config.toml
num_key_value_heads = 1
hidden_act = "gelu"
rope_fraction = 1.0
qk_norm = false
bias = "none"
weight_decay = 0.25
MLP neurons of a small language model. Each row is named by its layer, matrix (up: input weights) and neuron, and shows model dimensions 160-319. Each number is 128 + 32 x the weight over its row's rms, rounded and kept within 0 to 255. Numbers have three digits each.
A block is one neuron, or neurons of one layer that tend to fire together. After each block is what it responds to, as a language model described it from the Wikipedia text at the highest values.

L3.up195:114110134172148140121087183095132116151124122131163105123118048064148109170124111165160099108083133123135149079160118166081160126145189099125093141133135106126124089089164080161031138136127156107120103107146086151085122117124115067146139151108101166079152105118123110093071137095131180143096192125103185119078164078153120164102176156132104158078143171091182145111137148131141148142116095094142085128167173142153184095128094174089099144124104148159197129128169120194117131128113124
Description: The first word after a determiner or preposition that fixes a time or event, usually a year or ordinal such as 1932, following, next, 16(th).

L3.up796:129150103150111063170177135122069133087086112125125129145128155132112109087099101123104141119127140095186065158100096147148191124132112164136078159107170077183110127117173113145109121100169116117139086077105146188123113117139134190121127121170113128093155112147162111156186085151136123129127157070132101139187080129149097136127096148139079165120170113117082123119111081193118125103189132098190128114184113144106155199082127165102163179156110091148027125061111183133126154120107107
Description: Modal or auxiliary after a subject noun (court may, would, does not, decided to), plus final word pieces like -er, -ili, -own in infobox or list lines.

L7.up16:115158128139153171089140155164152114199097130145095141143181125183143093108125117140115127121156125105105185104103138127049143125183144100122124129132118106135133182104116089141122137087108112129107103199178122108123170089092106097120088172109177119137109160078131098117080119124150082115208150121104067127151211120135170141126141103108115084135089158105037097121099038099119119116195096125085079181099138134111112122113130151050165156100147168089113163133127104143122107102168099
L7.up18:164135155159148129131162195110115136156121134137141173090232158142061106122120082098101113153105156169094129136144156080100118149136126150115108119103088087106115123123139084099071186129113119134088104135085137127217106132102112113095154124125093129139117133135117129153075107178153108142110176123145119109128182103111157125108126129138133178110113177087083044152070130086116131075126078113117166083120145126118104152106099161087134132114174150063051113155163096142166135117043111
L7.up20:114142128141086149097104122147115109133143138123179139116183153136061141126131136109156129177142128128147091117114138141174142089099158130089106083140167095101156106133105101153129153133102163161149154156158131149074191145170148134208136027138149112079101155060061107123110142218162122139123098136079166122102127114090189122148143129129114120128153146169135092157094115080130186138195143111203126140133173183090126108151191122049126168160082129090127133140139159169137202099177104
L7.up54:123163123123127160135069194115128139146125130155148165084147124156052095153153104158150129149142043148141117087139085120149144151183198148109102124169129094141169130136079120127113117131115135084025103170095149142158159133108070069132136018138120076184122099092090141138088118200149151119156150145150163187150139102098170150136135109092097165163063112087082099142115103089079197160136129123152116122124088169133139073129171132041153145160141069092107130133160145142156172105094118
L7.up100:127109184148124112111183153143121163129099177123112069105122120181090142145119131114119157104127119103141175156139146155137171083154111152130150128118103069182080140204090131109155102119141134119108107154155152156121095158168126114142161162135129108155110088198175134128066158114155165076098151179171139136149154136117181132062094109109102119104115098161180097131139093187110120088132161156157132086181124102135140080130081105088156108092147081137109117195149065186168150133043111
L7.up112:084164096196114119099185184126086075114092194108135089152104078155061136149105109117105132133078086124150095091170118171141069139118139122133128127138114145142125129118186118137119065120131077137070113138148070102129126085101189145084124088177180098165160079153146110157136118118157131102056076112088178106074093151162116184145121188119166124106188115166145122162100139169122129118140139092126083102110067070126136145166162115170171152133097117096113160137082153141089126116121105
L7.up177:144140152137098180087187166147118145126145152131136127078168142150116122123143115127129133168105069120122111120085113099150088122118140141109112083130149143135160126175058096163107092122087091161128099088167160115122154142134133164184089116139124081143121168104181150100048128166138111100082112124130145176137107148111160088162069059141063143055112164102101095148107113140155182135211084108178096127126061150156108092160087099060168076133145066143151160152151136120134155103134120
L7.up249:150097131184089192088078175067121161124129112139127154086152108147081104155146123123109126178173087134155138129170125050191148133110164141148130121174147110104161116133115067140113149166137160131100124128121126160155123186126103140132108073165103093161094123150101131188107110152162138153128123119160185158144142086090168119156103138153136208128160125134131111127114130065096140088186109163177149094101091178129145130146149172107121162122114123091099098123179133157146144074087120
L7.up280:147115101218121208068139237185146100142108152167136130119151133134027146091143094114125114131142167146126164162134144103057140116173080122134148149091128077136115147143101109123113086122088110159145114180107142136177141089154145129092108155153100106138119093047157091139074139156185111098165187133107160159099174123128111120103145144125119116127078196134067065135147085080113111147169124140157128111138117094096094051117133176097182154157182189109077166152191119152143124138128095
L7.up294:143150146176133109122158141141120150138087132102209107117119141136112143143112138163124133129140095108149131161147151126125123157114102113098134111136119088160109162131164139134091150119108139186046104088173160128106139113177143113150130124104164109111148141162144127167110096163165084086173125127153153122138232107128229096128106113112121149045119119179070141166135081152144108097146134135026120119165096180152111083136121162089195093073109150125103144118127128132177176102098148
L7.up298:144134167182115152139112145124093106160091134127188138104194145085156115158195092136101103156152112129123143155170120083130162137125159162129117142185105067044118149130081109100097135124100170154139127105119117141136176087126057099065156114159136098203115104127184122139071105212154123096145147129110165117117129131087144118158121144160110188131123146117161139136110098115088133065131091107148161065154046085158139145135118161106152164074162119088074120125138137206183130075114104
L7.up315:137129126148056173111080160155147097152117137121156132063192139119117119197148117188129136133134079118144146126128142110136152126202149176135123121123142114112160125188085104110166132153147197127117113165084143165119122159141114128146152127153107029143065108157110164167098089126175157117105150112165138137125137102147120158152161122114100150175105131172153142108195163084067105146152107160223132108135105175098127092130182182114149150111085095051147163139190123172145125108071096
L7.up451:112132178133187186090163170149110163166107156133083129111212127122212115163138163113106123146120188120097168133076125130090121135140126158125155138078116104141144168190031119094175109117126111106140117125035152120151136101089052096095090177115142117112111114084138144096078140190181138127128186121157160174146144170138121154147109118142077125090059152126128114168109124150126138120152111113190121085111072114106136095169085161110124100121132117068038149157168120111121109052087103
L7.up597:152148155148128164158080204105133117129109124147174147109187142108137088136143133146112149148215098149118088148167138104127170127157167100123106088183125068053129174102135069134075160161144172127081123147097097195139114130109017092101134089130145155188090141123106101157115090151160131143166167135160150159138150118123142120154141159153136185134117148077106105136127136061118159096163103141139149105101064142148157194113186188119164143102119165078097121087122124149139121092123117
L7.up631:134125143080149139152099172136116076124125132099145113112026107117146130176191165171127141158175073105151211139143119146121201149159122173095118124170145090171157118162123153119140114123113132119142123121167183179125132143117050131143131091141152054151116132130167124190131140174140158109152163091165193155125100122142203147155106097124108163134101112108162166136165142169084177150125125129112148103160086107189149103147129139121116154096098048160187141103146155171131132128126116
L7.up735:145116141139143244133137196141112099133134161213128158137128108112143166130200120082127095134170118145106176145086105201102175117158119141131111061115148064204170182116111145128104066100107095137130110147117144098210151078096101096149088100127151129102157116045163109126093188211111139097174178149125143167108127174112150140143131103104140158098102148106082115143111053114109145156137139115112148096147125094119106070155145146097154148137146109135110190082139122098126128126156114
Description: Final digit pieces closing multi-token numbers in infobox codes and table cells, such as postal codes, population, vote or attendance counts (6823-0, 140,38-3), often before a pipe; more weakly, word-completing pieces (co-founder, dict-atorship).

L7.up42:090160091117137126113121145144126095111110128117154124094138106146127118165100116147132124083133144188170113120185115126154078202129123113113088163094144160107148108110149115126155088133116055155140117126151124109148103053139155136144155075051107107135109062120067111144085144079170099144094153138094168144131135143098150127130086103121156100120185144078169179178082095110100141101198045108140134171158134031119105114163095148109108103121098151133151140151155134147124111120131151
L7.up64:072141149159140127134116132051133164122139197122050116120105102122154107126121140162146097107158106161173112057095094111184100123164111168119098095100085128118092151155144130125094110152167050156098165079115164041180157083101094098153216119117131055071085099118094158122134128068106106163137128143107149116111146067162167094109129109098133157150160169142153156121159132142134123139210107111170112140124147117113121148100116135154132145123112121109186117132172154127127126093125072
L7.up160:132125155130131149162053173146106122168115150159176133133201141106147070174142119071155119136114121164152136132157142128185116117129127138117137097175128128096106081093130148139077089137177171112132150144067110172166079194086118114142148093100140141110115096175137163138053124146145165170065141160152122095079119164070094109111103087134058102165119190041189089082132105143123119062160134104099164136145128089137139158114052150081129115104096188137156130118089114119155139153171177
L7.up399:125154138127102109122122145124104124070115096177116112121121159146092104164156155155171132146154155114168184112145121139174110144174159188147150113126052096050088059180134115125038158113089168140166177141151180146146136119086136059101113077112119142104112144085142164148124154113087158144112181145132153160110162103147053117123121123079128105166147141140102097160132155152103088116103145127059121155142178117119091191132115111133135136141140179161159077097101120115129145073110130
L7.up435:097126114181118104123154113101126137125160112129099124116113116121156158129141150110165141129125130150111105103140116130179139090175060102140146123124111083138096041138133157195058121181114133128200154180164120146155124136069119117112183149125098119138115115093131131141149123143104119165133142145157126077132123148115133110177127101081122118146131162123103133145106119132171093145173105122128104116134145122139127175152048161098110116119136176166103135119120175137145140138126099
L7.up492:148131147148111149138089115135089101110103122204077117124145122081151126110176120177122136164180146128136178154118148155153076136175157160196124088141120142154072144121107125125062138104120149146177153096227129113124137139090131075110165125193122083096205125140144149070144171170115145151098111180170122108113161107136112137121123132113131139154121140103175159147144156110160134109104113114143071195140152155118073161064129174118132142112116141125145082118142164087118139081152141
L7.up555:159127129123111128130053165107126132136149090178134112116095124068076104132135123233106119101179149141116118118080103119169130137165120128150124164051107101105123162172125104131140167156131137129126134122146168136120103116148132087046176112104128128130109166105102100159092092141125118143073143146129144082150141112129115119100163077117083108116143172108130119132098113094115148070143073126158163165127132108145162146193104134123168057133129174114165151165139113125120121108121138
L7.up639:139145157130116144110098135112154100149131147155179100111106074126120145155135111169192131129134140169142073095163136089127114133180107125130158107146136118120094085084130140160037128144143111137155126149168141122173115102055161106109125078130084118103192089136144070123078163119110089119077174089060143100119145057119133107143124120103160114128120140170137135152103163144077124143114098130138157168172122112135149128161079159135152140079109181148149098106126143162140121096124153
L7.up676:175178095113147143120111104138138086110109232142185100110119083116115094143156109175122130046149221105135063136092127147120123086137150102131080129135103093105097109144153114142099167108086116139152109113108073112142185031109098136155205131091085132091131136101071092189131132116159133129077147111088122159123133109177134128206130086109181119129113147159163156155129143083124181152134109108118128184118116088154128119143133150148043110102098149132182093165182129108134121084145110
L7.up703:115100101144132113074162156095114120104120160115138138092102110175131166124080090180090138094181149131136082021166167147152101147158128184105125201061071066162118102169135114137141111152114127103207137139155115154187141128115165116106145098107145074177160118149116110137103121178118123079065152151191156101078036158081104142166101131097115139134109149106112147171129107089141105106184083109103095146123089077114116186150114114134117123142203124146175104129117110081130151113188156
L7.up748:155151152168163158123115132142125132089119150155150130114127131102082105099135134219122132146146093157150089129116141146095050088122141154179100132110171099150165106131174090126054198140109135154182067133136142108089109147107131081112133107084127114057207108201159163155138168089154044138114105100143137046135112106082075163130138136128157117065103171146149088176153146193105151176110121083137090201109096127119126136112049084134092103086113122051136105088131160137152139129122144
L7.up776:109167125153123106097179133140118138136101203134097063159075143068126073145167102109142122114089098171157152076148129110142086147143093193144116100133091168102031103165150131109063109127105081159218150152110131101106143114107157097146102091148121092132162094147129134138162142181149102077103123117086091100056138146062123119124129112137208093147165143193138128204107119162150130122143144114124103183114171158075109112142146171151130137093084099147151121062083168130151119174065120
L7.up781:065045150130145161138116136104124107152134135167120158130181106115171118116105072135149108146170112156126175096065095106151173116141061109099102159068142155156113110136100159135114108134103128100147182099104068131149151116155090115118115099106132134134132166105085102148101129099134154161128161147176156128082121086101104091130169096066089160142142194087077199125133105152097155129097082092163130134157166124110144104092117157067143159132103198128174087148155122127118183149169096
L7.up890:104102138099159016107145113151121129119128146103141156102102163165094096143184123108165119179248121100136116121144116112195075130127121113123136153130126074095105106148128110153048150144120069114143136178140120162149129150116146141138136150122122167089147090104145120135013128113156151131149171091140088093130147120090145113149074088115102157126072133131137092199159138152107085178112136138109162217175115122164108149142075205154149137123148158119133154105126065133117139135071111
L7.up950:115132162136107111111091021120126104098105141167155045189134165170158155156094135140150115129151103154110156109110147095125095149146156100130131067136148094115117089193144074157033191126084145147182128134110139106142122117042134122131141121115107100109165090089123107137149146086121110112112134118145147153176132106166122140151122162097106158149121180118200132188111177126081174170195091111094167179137155162101099151127085156113111108113120139152118095128145126060137108099096133
L7.up955:094150144132136124102071122123128079108060112150110118133155071152099092114146106131114135129175054153190107115150112110165151146105117139093147109150110144120114041184089137097136090113026124142151141109120147108121112165103155075070136154137092171151129093149119131095060162159102134127056174147133158123149110141093089132175122097075146137162107124105162122124114172110117114147124111097116138145140127091126104122131138172142102136124096135090145120116104102101141154112178178
Description: Fires on the first modifier right after the, a or an, mostly a year (the 1977–78 season, a 2021 film), also adjectives or names (the Chicago Sinfonietta).

L7.up25:134164138119083191103121172131096142141167138232204138105141113162131071131145117131096107143146112132127103189115107133070206099120141118100133096144103145101170144119107090119134164127133101125158132195081094127145135131100158128127137111096149100153107112191101211131085112122132129109161142036099133175164115089108183153100172086130089164128104100069149107103149154141083131135155118089145122164151126163117147114052110123048116169119094129095211098168133130198127150115182136
L7.up73:129152157163130147112130100152127067097108134154087112144081083171095151069140122126121146101143079152159131141173105116088133115128114134115113161144091151152137144129111150128178110160127117116129105165174094105092148125123145194143130194075126120166112129131140130086100120105154129127136138098130097180198115134077184130090146149157091065185153116082153072099119095124103122117125111126110064183153108124128130127023066107079124140083184136145209146159146124189164114153146115
L7.up311:084105165096107119136085134116139101121101155123138132065176125165105144184111121162138133188138049116189107105190113081235118154107181184099124111164142088132166081155106090132120148152108174132118113101218134131085151161127060184143126071153084111168097138147121146157127129156118187148152129143195115146187057093079194106126104133117115149129177140142149108140143181105102202061114129130178117084127116144173167136167124173086116119161117054104125124083174148182128161118093121
L7.up325:135142147112092139148081203162134109145104122082198126130087136149099105142161126069156127167166084122147148161167138188184127106119092176092125116146154074167113029146086116150161128125173128100133102152121108176128135147168152147126174134148142089173115081159116113176057165146127174137110136056120154137083095155104216147166131110078054172163114124114153119122096124127089189162163099130170099085170111104159122129125092113098120152087079063107181099079122152177114173118139134
L7.up347:122153170108094161115158139179131112138091143152146155084160130132124114142117097161161133129144064140135087116142128153199126106099119138140109121073124075160116122112071151128131062107116168087075107148173142106175100143161178167160129142080141115154132191143133101105093099093122102107170173129171130129157116076079238087116132126087086113097117093177132123139097157133142135084148175119093072109125082131140115062120090086104141141113087093145180117140124173116158129091137120
L7.up356:141131113158098140137088099172124108103105106166174108142067117147090154134093156094188114095182113112177073165151118165118140061120121119104137095094139117189129172137124144097167056150116163143086123162106117161072108144169149115136111116084160131126169125128134101138138168118164144095191100127116135196122165163087144134100160205113120096141094112175110149120166126083086112138158206128120125155167128146093158053142090153136164153128096095167171094087107137131126160128225119
L7.up441:105124215157128131187073147175134148119083113139134153118131150145155113139126132104106154132162120110151126134202144125105066115126106142101124076127108083142086122118121135109107115122159198130148128132148127143090114123099168154141149161041171103164119154176146147146092107125143085085155170074118116124186144126134195090122157129119046108121131137073170081117108120110115127108163169129145119178122129129099142132101053096116097143041098140121192125121167129142184137147120135
L7.up474:110120145113080086139116114168118141150127119102122147112114151178134138171159167126122113116127049141159088139161106157112139093160108160124129090151115137199107137084117141114140076123060138113095077169130129112130123122195145169163159129061121127140129145100139154123054128180094143112120175136134108188124108145075163094090168132110136141133101103133118079137061085122110177161142117112169128156127107139133125041094059080097102146096064079191134096083145120123167177164168136
L7.up487:115121148118093135112132095157164123103121096154096088116116116138140158132107143126129100110122103141172089186086067136121171147159140153110134138087105140169134093185116111089208099191146136104145114172141149140087079179134132151120143154119153111157132103122099134103148149091098164117085108170200109120150050120120135180151160191137153111173112105176168148060114141136117122146146129143172099152127174167144167123126109082183140172130094046134181050115141139155122138145125153
L7.up505:089108120118110184144138139147097095134108139145121090120064091202094106114157113068078139151147091109162169169187102079135137090103165186138098129139108082150145131159112151117124100140126126087171093128192121196151107097145087174123100136116109119167119125167173116133070153131139138118120089113088120175195103122092142071122094072138078124103112136082156013129178104129096147107172138118171163149154079131156123091108087123078124099104164066158117148157119116135131151152186109
L7.up548:146134166184150144141135101206130082120065081176140167134120111143148111101136143100132127119200160091115093119159157162074085077091060116114147150164132046137155146150105125166117119119111157152072136140153121123135136113118211205117155130091139133166100111125123212105073108087158117122133153114131064174160124189165159145158144108131112125099137157154163110134119080173100091165179106107132089129169088080128142136094087142106084106114121146153192145138125141136143120145095128
L7.up678:135121182137138084165154112145124147138147176144090129139105139149097109144142101076092095092131090119132116182215131119110131102109115120176135149119072103127120110134116116139117086145113113113148132158166109145199136093135179173088117227099127106144140139130151126120110136087115129135128174126157103172163152088057143078065143109103097133091162111102191012155068153120164110079145162157120092135130101095095117127058067085110102156131156167123106107150129062092167170163108118
L7.up795:118127171108127103162104109119141142133109125121104146161180076156123166182092119150143140126141071117151113095095114165182179119138165163111104098162142159169129159134118161113134106107058160122124101081139132158111091151106127105142110102096140090103146138127087172159121107151091138106089113143174119126176139116092236109136117114110118133095108081215153116151131168126102145096135166140143116089170127141099133066130141093108069125120135103095140153104156121179111157129067157
L7.up831:102138119094085131147115114180121126133111121162135114109138070174118123150130106126098115118156061088165083158195102137146114080123152148140110114108131114152133124096075137116143103135108176106104120169155111135110134098156154205138148149071144122160135160171143158121075126081134121126130139113181138192177096116047201082115129125113069117117138082168175116126122151128101110102169140119150118130165120130108114079119066071123118154086121091143156101111144153195156170128161146
L7.up920:175116145129079158166096143130127136136127139126176087094130144109146065155138106187121114133157114158148131168149124143099168115125089138129124159151117112098146156148092125138108149135110127163124165118012145165130132157169113151084129143108148109170129138182190150135050120192156135136134162112165131138108125134076157098131117154122022206102150075109206152058088157099080087120158159112150169091147057066121133155127054101099137183090158072130153100151106158161135136111110123
L7.up926:101149140102126160170146090188109078145128138177133134095139093169198131102127086125076134169122119133169150117127093118085093135084134134114123130121152152100189133144093131140151138096086133086082094115169104128140166080090127191161117145122110070122125200101159150084087103198157095123094113061116099173175099142082132106123151075125076105080133138127141074139124151136103165130170081100140130158107089101124125105092100142105058140135188142110123161196143138181113089137159098
Description: Pieces inside identifier numbers such as FIPS, area, ISBN and register codes (22-78…, #76…) and table cell pipes after totals, plus scattered function words like of, was.

L6.up329:164084119108117180114160140091165182153111114104027142147143158133144148147104127078091120103168105135129089152122144139107168072144097101116121115128095069163133124130147124121070124162108063153237102123095165130131105164106132121105107182092184134118140134142160141130106141117095125134111129136175122128121095139076133118162091141132135137098159085132169034101071204103138077102108134112137118135134113121101098147146084118157104094133112089172127130111141112112091142145078118
L6.up533:090162119129129113089122157061114118118116188114133102119104145145186124086156116170149140146138136146185099090107152127117091101156111186135083129040093115017088154096127129091120115127137094156144118117102188121195163091074130108059159103152181124097157103100060131149127154152107138088117136143093149112079168117105150120090094075114128162121157151195162165132178116117121129151136136085136167161158131138077113125118159131164166141141122117136121124136142195100140131076155122
L6.up570:178103094110113145112100139099122142096152124107112120135127127125155120116137131109095132126170123128147107164119121149094099064098056103124123089133151179133231141083168128129066118148128103176203160094109151149183114131134172151142102147061143117103123159174151120136136141194144121128121127108128095169122113161115135112134119123139152159057163115071155144122124187105135100149155203096088148163157102142114083174137087144138102125130120131187172146090096123082107151167198117
L6.up739:141125137169149159151151108117117118109132155114147149114087099102132126208129150170177128137159090122223064116158138153134126095135145122192123070085104149099050072089135164117095188175078114166141052106145170040094130099117155121134159113106117100114099110120079080112054146092165147143099142153144088064139151088105117120081173092142133140135115154109131182146105099117132182113094144156147095171089087100135113108160073141134126107141160115099129120137169097115166113148161092
Description: The word other after and, with, even, a number or similar, naming further members of a set: other artists, three other Justices, six other siblings; weaker on scattered word endings.